config.toml
num_attention_heads = 4
norm_eps = 1e-05
init_std_qkv = 0.0412
optimizer = "adam_atan2"
decay_shape = "linear"
MLP neurons of a small language model. Each row is named by its layer, matrix (gate and up: input weights) and neuron, and shows model dimensions 96-191. Each number is 500 + 40 x the weight over its row's rms, rounded and kept within 0 to 999. Numbers have three digits each. A neuron's up and down rows have the sign that makes its largest values positive.
A block is one neuron, or neurons of one layer that tend to fire together. After each block is what it responds to, as a language model described it from the Wikipedia text at the highest values.

L3.gate13:562403554583459520531469582500468532508469502547552442507554580430505501395534523475535521499513489512501520447501434536489477557483504500575465512464487557499476444463444436520515497427591524509437451466535484486511465532494540489483503441561477474440444499510514555427537488492540473526
L3.up13:467415494482513447461521442522535473415459544542547472490537432483492538520451447461459580509514517526468513584584536529474588478457481553566425463432452491556495440504563514504435574532483486532512484576480514458565448490519552521482503448491504443598472510537479580523493522534554470492
L3.gate61:476490537505519458517480542518527543513448544503497431509490437442462461501539456466484508505440517497528510419475472488486508474492539448526495490525678510555480457446556514548506531458536559505422508497524555486499476498454488474478562460516486422497482519555462466502488466492512521495
L3.up61:523505506514476465523442531475510566514503501466447494529505469481455508510505423415503457508467477513481522469461503439421504527497525444515473465530490474564531546504534545588490582487491485488487551526503434604499456463457477426507585428506477470552515485511403463503457571464563528471
L3.gate231:458444560533492535474478623502486490501403435508499480522574473524548567460526456498545492543522523588384508468528558518510511489522532483512518538590461536461554513470511447513504508517498553563481496439455530562474383500567532454435519501489487521492511466464513481494453546460521457447
L3.up231:479429547508519460478422474497469561538467480471437548463531534505493451562521514529493488524455545476382507435481460485494526562469521507451500507522472510434513509508520464570462519565471561498501451492516501486443418476490519466516502464505506474493492530442471501446519513394499588547
L3.gate449:486489500533492517487469498562460503558518480522541508470547487463514474518577506514573458450522551553438515413533482485489510484523544583509447518534521565538549484449485477540447460518472469511570512505610479503449507507416462490500477413595522512507431450522510477511494557485511510514
L3.up449:558513493512475474466522492485465417480514535482559518500481452542470465486509485457498552487471507532500470489493540472506546499501513539503523556553512520559518500509489542618434511477546442495500478480578516477557470537493516448567493499468539529477469474561391503459434473507525500564
Plural noun endings. Word-final suffix pieces that complete a plural noun, often a person or agent noun split mid-word, such as listen-ers, profession-als, strateg-ists, deal-ers.

L4.gate96:541424486484495530492432541472506534503542476513532463464487508482547485506582494531476525592496555499485521482432535564538482498459517477548493572515439368471460498496440473478502469505509569544534469522516479480508539483557455433460507447567550465498488499486498520476441489513516567462
L4.up96:508532511555501542483501524534512538536433517481543452494404460469530522545513565532503529513525470428530461539506579502518422522455549532465545475480481465508440514585508529526477503486491513502513496461473469469475497461511482523506485570456497550478545539414495436531526444500519549545
L4.gate435:567520489557471557540494559519571607548480560501527557509471569575525459426537481477482515546517543492498459492458513551510496446529533474484515479455508467516529557495525447490488500427516529561509491474531452469393507471477532498519528475475544478509488571524498506499452523498540448504
L4.up435:521442530476536493548532541463498507523538453415536483599531511466507487515510493532479513511557576484519468496474480573500450443460531487501474565481543474568542510565558580498493405495509548513435459415520530487481516494441517508482476557447507475519443468545498516508526476473497515555
Article "an" and quantifiers. The indefinite article an/An opening a noun phrase, including An starting Another or Any, plus one, part, each (an attempt, one of).

L3.gate14:455487557479537556542464484524412522533558457491549518547567457514515520511510528560547470470517504479481577458482487496456468511488480525542453482430463482545445453497463470469546453432517475463524465505519510581525526510530554571549404470469452533479485532452520522518504482501502480522
L3.up14:470477497483449557492455494481454535539482528516510528477514498493504530607465498488492496486451489477510570482516552511432607579442462485396453525464524530480524549430444499530559515484496570507478432552490535531540563516526509527488469531501510496501488439488494521518577424520506499524
L3.gate94:483454545451660466450477503504464498483586490533485489459566443514436505600528511534518464483475519501486515436504457515446494555483502465510510462545558526484551481471452514541558489528477491494485467472580494498527509558466528502557456469500461463502509567494445527495483586502492450508
L3.up94:518570537523527571521523463485433492607527474448445504547599470501526466447506478526480426422462476472546505478503487473520567516555557467577490521502507449588475490474480485490500462480522453459494466426515521525482454492491530496519482534465502535510497498532568536448521477472481513583
L3.gate476:389453557519518572539504485539477499437497514533556494483510465538490532505504524586460454461449536458519534453484521529562451481515500494594510453528530511530446538513482495421504433519505478399517478487484556526428512550510557486496437530426500475494488508459540502546533452537498506528
L3.up476:447470530516500555590536491515501460498550491466496543520498523535510532483461554533517501545596487479547526502503514473456515524466382503480551435551510554495519494512474396538518461500463457499509515478540421523561459515522489547523436507494502450470474501487487505469462507560529450594
L3.gate491:470487465459516512520478452560488558526482442499490491526525489527399475491489528552546518496577491493520550463496420538449536541517550536466492525518490513490510474456486453446539458513473484449470469510435467562502487543484566506515541555522516562538537495541509553555533505505473540512
L3.up491:484501524499536482518586434504496491479422512495528441528464473481505494560526486413536448406540534433562515448501423506466515519503473493588554463522555547560553499502468453535464472526497450521512507461533505509498469506515451459601493503521473469532496485534474510556505575467474489490
Section heading closers. Closing == or === markers ending Wikipedia section headings, e.g. ==Format==, === Ecology ===; sometimes sentence-final periods or "and" in names.

L5.gate128:515513574517511503554496478584430485541478476586577490551459437469584495494563459519476564521464474484477450530577505506508545520459484521529442461544449584463512420465504510440530532530524475503443460557471553520500478518495563530474513477511484470495476548531524495540481468544502472498
L5.up128:526447484537530452453527555451453436494536501526597538508497448554479490447574512456583496505472453477486488503553462481533525502520550552540494496501637444544503525504464583536566517460523504512555443545487514491493522532469463414426535585516502477479496461534461442491453478561505531499
L5.gate156:493571498579541549529489524503491518480418421458417460462490560475478490477535478471520479528507526473489435511508517473494554449537529521495372475525442567511513497459476510518525406509448514512518484485496481564456438548461507539496496492560462487518397489475481542527523583518524470495
L5.up156:474465530469516493511511454540448517609459505472515449469487461435504549509424505541483483536476575506506494561590499526510531511567504527544473432521464466533496516507479484525572499549563495417511525516510541509481546502437517443530531473505528501454446488572526510488500459516504515517
L5.gate172:513487572510485562456502558483420472490539489477507478488540504504561552519460548469521584473492485460489455471512529529516466476479509514482526501407560450459434431478473460436517533473485473423510469543475533523487522490465444437467470539438505582507519564505468498530513614555533496511
L5.up172:514459463580438514466457535495563530469471470506493593558516473546413517515577535499490494562437553481465534520529489504485497447509545446490441513585485560492508458534563520526442520502499517505575548506570541381512519479495515520482546517448494463509554527461505530498506463521479492496
L5.gate185:484488439549509519490431442513414536431445531467511533520443563519485493551481471567590532449540393487480469477545464512539517548498549531497455537499543554433467474485513471512465533559553528486459457549476523535548377510495484483440492482470490539529472513516531442465539540454531510499
L5.up185:536527530498459537613464569496465515383507526497510487522520432546492566512556444443530500474441451451449425525601533425513509488471546486501457461506525546477537437542535517518468481564510508572496474561529512537512515560432508504410508559421480555581507507460511483447545475547501475423
L5.gate267:462412480552558526516531481501503478541509499467535447535500417463401526517542511513435483551512555550357439515559434558534507460510465445507414535500538506553560467431450483498489547531500511519469481545494471438511457574492560434507521496458480476502521476414524556532480501526494560532
L5.up267:500517505530448481454579510489497486557541499454478524561483477478542553484543509529494495504533503461496441483471510502473564501466575465475529536499472506504543429475524505529445478532506459553429487490532495478537469501493422524559501531456458541495517452515413484404490533511471558486
L5.gate295:497442467537445580517482525607433584556468507477455473406506494528447492567515501573534480486539473512485468405520503470515449517548500500552518488531488523479550557492414447489464518518418558484518473533519445510476462473506506510525483490446581485545460513491559562582490537545498476511
L5.up295:543540488471482541539442512495502537478454476538556470465479485478468505487416514542514450483536537475457557491465496520541557471471481562520469514484454503426524526552482494463463543632439524443493556465549443563457385555489522498501451536510495466527494478440538510528484479526509476498
L5.gate332:483508511570453495498470543527452523486539494525542524487503472473465545547426533529480555489486580502504565524498482515605507543543530545425463485547520493473506537499458424509470515515491534474504496551465510531502486581416547490476572538523565504547484451490545553579498565529530549557
L5.up332:575512574498520535425412490567519514494468516564505474487474461429489571487523487470521444443421486430499367532545524512493407449540533505552385478510578517490482492500463555458489497506495457428528524553456518541496558509418520530426470505478482489495462494539495523536532479495496553537
L5.gate503:494479524582525459508511512594477534447506411560482481551474451474571486490497428459505448516530525534447415511519497452487530451542477386480495496556637472534507486413491455479475494477506493477493426479529478471478475473446537520482456511517536461487507524509472534576484480481462497482
L5.up503:516387482558562459512499582635422516506509454461521489454462473514517477470450456411568566542469530415550515512553482437463509517504435470515515530492549504542531461511482508549510493534497563557455431478435520486491466519450503490511459482526469489533496494520419445611543501574512496518
Closing quote and bracket. Closing quotation marks, closing parentheses and list semicolons that end a short quoted name, term or aside, as in "Shine", "Corvette", (Bilston); sometimes a word's last piece.

L5.gate29:496454433481499522470470548512523542503471601536538457486537487512495551539473408477563483444517481457489515500497512500540458453571498484424505411546495496446490482515551481543447479439557495470541486446482524478468482535522448498505449453519384463438479530490491533511514473547509414477
L5.up29:492491564509510467471474530486459540574494487503435503499438549469550508484529424460496488470514472417453482425446445487482468507435468533550507508546525542481540515548406463480489507499484485519545511560460466390507532532593467462467528512559474491490547486550509549554577517450495509540
L5.gate54:492472480515453512539442573549446588497502445543493535516514523507584497507491495544533419495521453469454495470541505469583508462511505479482541512557527463488541505517496503456461471494462494527523501495505506444452496443575531496517492442435537447462433411437545539497512532497422477542
L5.up54:549458576517526492482465485440542440511431518530477525561539488532475455462510507495544587516462540542526605469377523534479468581464534542532477528495526441566452543551481502570527446439534595571491477523506523534463484571512530483492474525548536490469543549456501522554512500488529467514
L5.gate84:564414486442455539520551534509481476507436482540437506500535535451554423538507449502535513474561523436482551474520524550556498517500465514516494500482453522486464489466517435534511411470515542562504470487501531420569529537532479560490538484550529488532502415442554539539546522499487447510
L5.up84:548476428481431547502474520559470503516481456497462564513521478492546417527492496492498448520585436447502558497493536417566526501491552509475510553513538529422483515543460477592506461427483513541500401526496515452513498470536447539433501513490455508495490398446576546544526508446528528569
L5.gate118:516454519549443540459480496544484533469526509461576478472516519534457519504527553481536473439588478493555511489564479463501503492480494548429495424478533556547422565527531537467486421467438476479481495469476473480475511520550441492461557526507505451437540536416498457491497505565511453435
L5.up118:426416470497502518580475495501514494519529491527519497514564531522468471499562563530526511458528471496501575508503480513529520457507434508532531430535471447435513488592550462504529494454517440467531486481437520529475467579518534578490470485528512497491453487516538542492496464527377519573
L5.gate133:543423495511505529529451550582491532560540491507442509466489520562529537500475551568497494500490526553547533459516487486584423460510512489459539479523550478486487503512441453543515513511453585503457529579510573445494514491454504473475505446499564441459402530520581503486529468540498493532
L5.up133:504514542542455525483496492448518539435457516436520493522484427555490425522522540460536526504524539447530543480511519499562469504499513493480545506526573415520507518497474526563421500450494497482505557443467508499458495485542476550451468630412558472531511581493463463455485542492429459567
L5.gate183:492512482458458531511494536450598592441457489506509446481466474477540496490487559519525468517585441456525520509508502553522535479486517617476491501453486526511438438495512476513507544426492574518493494499542475472487557530551443466514517440549562518516488500512529479540454517583575438515
L5.up183:494420521533526539486407493497516542478557467460497487543501459468513591512487490536503528468488444489510580492414477499571472423511459499441467524496529535536560559485526512471495528499499526472524493475486493435492509500506485489530557515498442402451502585522479498525461517502435519559
L5.gate248:533553496580458519524477476508502510490415474528535506475522470507515446589525496528555506554579476466482508517476506522508490460413490477529487459436515479505505570523523528550535426473405471522498463585478517497465541472470484502406553492579528472473510546487514486459554514525526422436
L5.up248:525535459526512504461457387469573513506522496547489500469468518483474382526525437540500468508485549468566551481560528482449455449432523512458480561449489510520487477522508490472493420477532439503428556530494483409526533503500474542489563528474565501520435526555464485479463547499443468442
L5.gate384:504507521476436507496498510487452556517462474456488450527485506527562428487532510517538491454509523511483590479478510561515526498519549521445510534496615427519460445471416486479481486478435527450491463573511489448435535428455514478481534575517532517388508441546495515542474481522496541552
L5.up384:514500537495485439469563444511498551574558539527551457598493457508484482552488493541520527477562445477540531465513484541547482549546478509489529488476531496474540512484475556408504452464415491448495522501502470474494503522524516453525509492474469399543450541499502443503535522554499474490
Noun-phrase opening determiners. Possessives and articles that open a noun phrase, often right after a period, quote or "and", such as his (father), 's, an(other), her.

L3.gate37:540577454473511488482407436486483491544515484468522482525526508554518514470578399477451466485453499481490507523586523510544502529504513489493487472486474490490516477416515458464500519514507469451468501529530463431485505445516587559439529516478533513512481591509468396516456404510570576554
L3.up37:488586509584491486550453529492502479533518515492555439470450483457422502508566427450499507474528504506533501563458491535487510524474485489468455568518541479548455482493507499476501523462494495436468508507510419481398618484419508535437498475508526434520512449492491556486568544558506523539
L3.gate227:435435439526587428481451520519467516439572447464574340508465542572483466490443452489523483480480496490530545516516521551530503499501523534472468460544508462477473512499517515443509472466462461382538519421458485527527504500480563483517551478443520492504557526480541497531479478514494543532
L3.up227:482512467489471547514449487557438582456541514457562522538515480557456531521481503512500463397500465471515562505481514517477475529447417471462520536486534496477567481407493508467579440494455522440513482472552556485458541513479498481499465469475517507543547506527510479553488591498500494474
L3.gate276:460538485518436458518431577437479535480546539606515525506493496498491493458534452501510448406553481508449544474525486513553565536515540402463475517520547490516472539396493502439502497438477443364529520496510508466463532458488530554450550477452582564543462489538520558490495494535505535496
L3.up276:485594464487442420477448531490457504483558495494552453561460566501503488418485523428461485516505458424527529531489540535556548498448489471479474554497462489461485513474535526494460559500499434520518480414501476474473541506465479543504462520443556445481459440531500559553491516515550524477
L3.gate381:534540437498552494493494463522456462476502506477509442532508418600540513519458469485516467406483474452469564511510525536525501480405497541555488504452503482468519404504533491452555458456464471472535497503526473537526468480516543514444550483544527574464531510477515515578423479509478453498
L3.up381:458497476514519486430483445521428502490572466513534447494513451545469513457397418520517498485496476461470525485493516524479469547476526512505600499532496534436464532468455522433470454503499515459539469530509606468524496457459516503483511493444488539524469468566535543561493469470533566563
Mid-name word fragments. Word-internal pieces of rare or foreign proper names, often right after accented letters (Lá-s-zló, Rå-s-unda, Fer-d-inando), plus digits in sports scores and table numbers (1–0).

L5.gate36:506474420492485472524460552507449477503518559493477493475512450536463515567490506463573456462447507515535491535531514450486510523541526497453465470488510463522426479528482454505579503480477475483531461506461502448509565484479483469491523495479535532483473412512505521623505530479542504421
L5.up36:490541523512553472524487546498496500457589455430485505512527470498509501550499504524534502488519525489520518570527524436549412492471458523538512525444444489492533499487491513506508516502456502423523492495511508498471466466466575485521534467454564386510541559577490567549596533598467509514
L5.gate87:454539452490486476474550533520522557517479473557499523549530508524579491518532454534518529483522468473549515460462496529579531526454486539443449468517533446503507501482465551473554491435500532391472530472462468471453514474508530501536500470553528494495571511500512555481462511586495563518
L5.up87:437490594449490543592442504516478534530518526451473511522488524493451437549465547519472549521497455472531521507470548477548504491490489474478446530440535477508452411506491527437495452518466513553517563526504481506508597486499442404503520503532550462484470526480432569487585514478546512419
L5.gate173:533510468539480475482477572476534525530458464504528407536490517525503493514498485473538445428460503560483476402532621537494507533469461459477443484498507520550565492487427521494498497567509499484453489527459442420477542465440511437480501501478569403445549460561533509527470492491527510464
L5.up173:449515474488470523499468428526496538624503572489498492509533505510528491472539451477508537491470435522537547538518560473522489435477478554503511465467490507475517539512492467506503513486478436507565482571477481456481555564558418455561564444517529475515475485490517536513492538520497441516
L5.gate213:437548451450559508481535521519515604602469451475485493545518475501527478571457468614531515496468415493523472594568553513570497478523583542521497506479500479496530477504514589486573521476471550500519450558524488452495542503537466500521569439501479515543523505487502491519492519484533465444
L5.up213:499473549530560486450420528486510452516477565515572524469543526483510515487544482431432477464465541506510514497497531490482537462528530498417460448518455592482518422507468510486535493538517490514510515551457482452476560447449460514554523458518481462550439520516460487535496425461467518480
L5.gate240:496456446486518466486518441539445524487504471528503514477480459476493480546443450457497458534518500533447497443474552431454588531476555437472520493524449503545510483573553476509683529490512500536479454517539477442526451545481507521571519504507532525531536540472524482549516532510593482476
L5.up240:492458539507516505513471481503548520533524484509542535504516450515529456548530459467493424502572414500472522530503576531455491461486511494477421563497497445526472441502470482503506516473577489491490528497576546470567504480550418472471502434473545509475554498535466571503530405594528474541
L5.gate309:494544485505488497524509453518514562519488515492495450473570457467467442540480551478520453445474411527548435470568395462499565542542494511424500479484473520513466455469481508516501507521463555458506499534494456456508536498510510475526478489486483554525526475536484480510534642520474485493
L5.up309:426505459482469498485502426546468509512523576459460499530478529464531491516476522481472438599541557534491432536490572480463516495483528544446393498490406584453538453491476507432491564439470458542480501496555482517524501492486502490506558475460481465549537438549487465525513499471554423515
L5.gate405:486508442516513538458546517491482486539480520497565388551488386507457460580559452514545496388591538453531557475495426516468559541490604472503427488531550491473490527419520488471518480435446492411538499478495500496463512550455535534506484493459492464534525549490470521578499511506541431518
L5.up405:491483551467493431501504527498593478490536541483454512540529476497552450506543480465501442517496510534529489460544503479526543436496530411451424482496470498486544527429461523524473534553579445556454551455495506539477473473465434529550469481447453528532523461565462467491546428446452458478
L5.gate432:487537519498463522514494427485461515556454515530452509427555518465475477452444464508472530424490540508512522501490458565485527515537503474507480442472524500526520497382397554530484473447420485452605478475538523578542528494559499502540590524530503561522519521532455568523475515504508539459
L5.up432:457554531485507469404495511468560462537535533501492430511542505472509582549473488489507549454449529488464525442443435489556529455447505484514483481422548498531504541454492540481448483462503507483480419499495480538520474512548539491512529469495440520495521590543486565491377488467490477469
Mid-word subword fragments. Short word-piece tokens inside a word split into pieces, mostly foreign names and place names, such as K-w-ara, Ith-aca, Vick-sburg.

L4.gate207:491477497556529462492350505528521534503469552564539475457495497451511444440555424549565461488453464549439561569515522529505497498512529467504478471527525505479521469445509488530474468455487541518468417480504493511539496540557503446471491460460523510519444518446515444552515517533497560452
L4.up207:530550533471582459469451480502501478467480518505497456538542525505419455407486511463584462467440504469510531591487528539466506519509520500500468507464561583492497511475570474542463489491471494523498442513503502547461529567533497453515476499526505498447441541507454484545499539522473471464
L4.gate371:509462539514484394519447502463484477514549570528519437506539523465423500483497474475519451490483529605437515506508478486465503514503558450507462512474523548502507406450535526539513509515553556501416501511519469519481429544451520434526489424465541459502477488459535529473501497454512558529
L4.up371:467435549521459469515528528549523487516507520466471475558451492451506521433537519452524482504464468474505503573447494487452545480504576494543486454456497537461509502561523547543515587487513497471562551555522477543554517510577525409439491482500500544434437529468444430469521553468497541491
Plural-ending word pieces. Final word pieces carrying a plural -s ending on split nouns, such as w|ars, co-st|ars, tick|ets, situ|ations, symb|ols, with occasional other mid-word fragments.

L5.gate20:430523535567457457470539518579540523550474601485542433493460557419523499464579521514508556479507577540511515515480471475472465456492510500552474532527579518555511440489476377506453457520526538505431490498443485478499415477423503502483442462537469477494487542493467541551503482450483520511
L5.up20:495509542455480571488436534505566504543470545490541495510541538480484461500408476527583535453446532485481483491512452487505464505498558537494509465510519558516440510520499564479518524504451519492460469485487444513433476553435495459485509539503442457512548526472428444487468536512498512444
L5.gate26:475519520517495495576484536515495483446532471486473453506519493494459505468510488414487511481537553551459445551518440450578445455539458577538550501477533527532519477448485529478466519490466486511558415503523425515468540552552461459518506473574504535468429495503503562589456545497457514459
L5.up26:526533549534584597475466535457508541404524457556458479450506580450495475502508507536473496524446521551470439509491461456533539470515533429559450555489482474473470480479543502475466486521552461481535467475541482464486437534534437551528440495516457489553510506542437518456539533416491417533
L5.gate135:446448536500531494475522458493507510552476437509528435504558584484513482529531458537479474498540586580478504551486467558512512523476523465544487451453476453494505474492437486470491497493474492476572407472429457490471542563521482518450517556618453499511492523488530531561466591470496399484
L5.up135:495523519517538479538504445473526531506457479528500543504493456492481449508495413506524479478484525548495500559572494575493501492457502527498478540514481533595526507481526445517449524481474434471451426423494458496460438545565550466502520479506446427442473515437521478495487496470553447496
L5.gate145:525482553514460434471469514492529531485490434481517439497509550506509512555439468509565539508571530525474511538432495524516593449530483541532496553453468529469598495450488446453479519493493539459526530500469480456563577489463536510456493520484547552500499427485520571607489552540540492538
L5.up145:502467526574462578450458526552502504524546485437449521507521614563577506485487461442534541476520551411552487463501508496448445540445518529517552454446491573571537521500500554533491536477509457531452522529548620536542428467486479523494566485522470515546496501465489457444491496506503534435
L5.gate222:452410478595486502496473514556561517510467577506478494470537553512502464467522466450524461535455510603391556518488476534464471504438544542539492502571493524497446442495504488522491505476497571525468530509507468545521481531437494465393549519564502482552482520399441540516492535518512566480
L5.up222:499607519519472486486499474527498539507510562522569452498506465506502448428575422407539511558483537490514584517487436555504410532547523529523482521552512497430478459492585517528501497473500533483472474512456521543509440434452499541527496469512505470554456447566452447490502557514500497471
L5.gate281:484447522482411438459491509529515484509478460487563427515491546486503487480576500460504514510509514582495577518510462515524469520545490543538549564477501471622478452482505448483523556483475521491551533485479460500569485440511516524531585453429499508486448537417499509519508555490500501435
L5.up281:577462573470534529511475407543580435521479487441451513517504522456486543468562487440540572543451520486455535504527582564448463495585500467512512588532517566459544434533546406530532564568494542485461559492479541543519498586484581512530494523515539503533451514471495491527503531476525484528
L5.gate418:473456450524505492464467532588518510431460477557479456473507545499491437459554443497535548524521501507478576542463458546441534575508530515494516491468558593526466578465509513490496493528486561545538542538489524475500518550444466485463535496584483471514429402463450506530512535481480531504
L5.up418:519485497561509520493453549500428520446495455507530518482468559525537476489509504479513517503478507528544482527430483535499552499457476459453521495431562538552494544430478538528431546509555487520525468440480502432565465497603487504535522493489444460520509456469515500521564583497488498609
L5.gate426:443492486453520461493461541519489504518486574469473471539527480473472497507516504463512475485405477540495567567459466506450429459463662447496487497556531558589501449479507472574501448521513541539468485490455454467538439538474489525451526456528509411520489469512471490501497581441492506468
L5.up426:463495522583444390482532512530525527501538528564494536434485526459471465450531478497506498503460452540530515582490489552536528473519523495543471441534483511519462500458565495470482579493453511493530563508543449512524454522500541519530496413510496527484517535518481470549429468437557492481
Plural and possessive endings. Word-final suffix tokens that close a noun, mostly plural -s/-es/-ers/-ors/-ians or possessive 's, as in teacher-s, brother-s, poet's, direct-ors.

L4.gate52:448422492485461475517503481468474505446555505522506451514549518444543537500537493527483460525441459494467478470518474517542425438431479475522480458523538450469546533531562410519471480486530457441512577545368419472515503502528443448499566507509499479503504533512577574492453526537525493477
L4.up52:441497482412471451541537578479512498455540481470497517538461501464466475459499443563557392463535469462468440550548520532504527454494541504546450551511565510475538526539525402501490573483471471476466542507384486447552483540568524367488540509519527505462409495541502480501482526547482592535
L4.gate145:459475525536444497511485531508358531479459531533493465528484498500503503482497470583487411455538548428489492558524516483493534472443514488476514483507575519526509455505528467560531528427488495475494567478400486434533526529497538474467500459566573432442432504534541499567504430576548462512
L4.up145:558476473492515490506475472482515523560532490481485539517480403528517517548550473435474487465564473474577464548514528487539529511455497543426503533479510482469466549533529456519509495524474546524519530529485497440494491511525492442502484508451540441485515589509504562499538574525537529551
Japanese name syllables. Word pieces inside Japanese names, mostly in MMA record tables and credits (Y-am-ada, Tak-ah-ashi, Tok-y-u); weaker on other foreign names.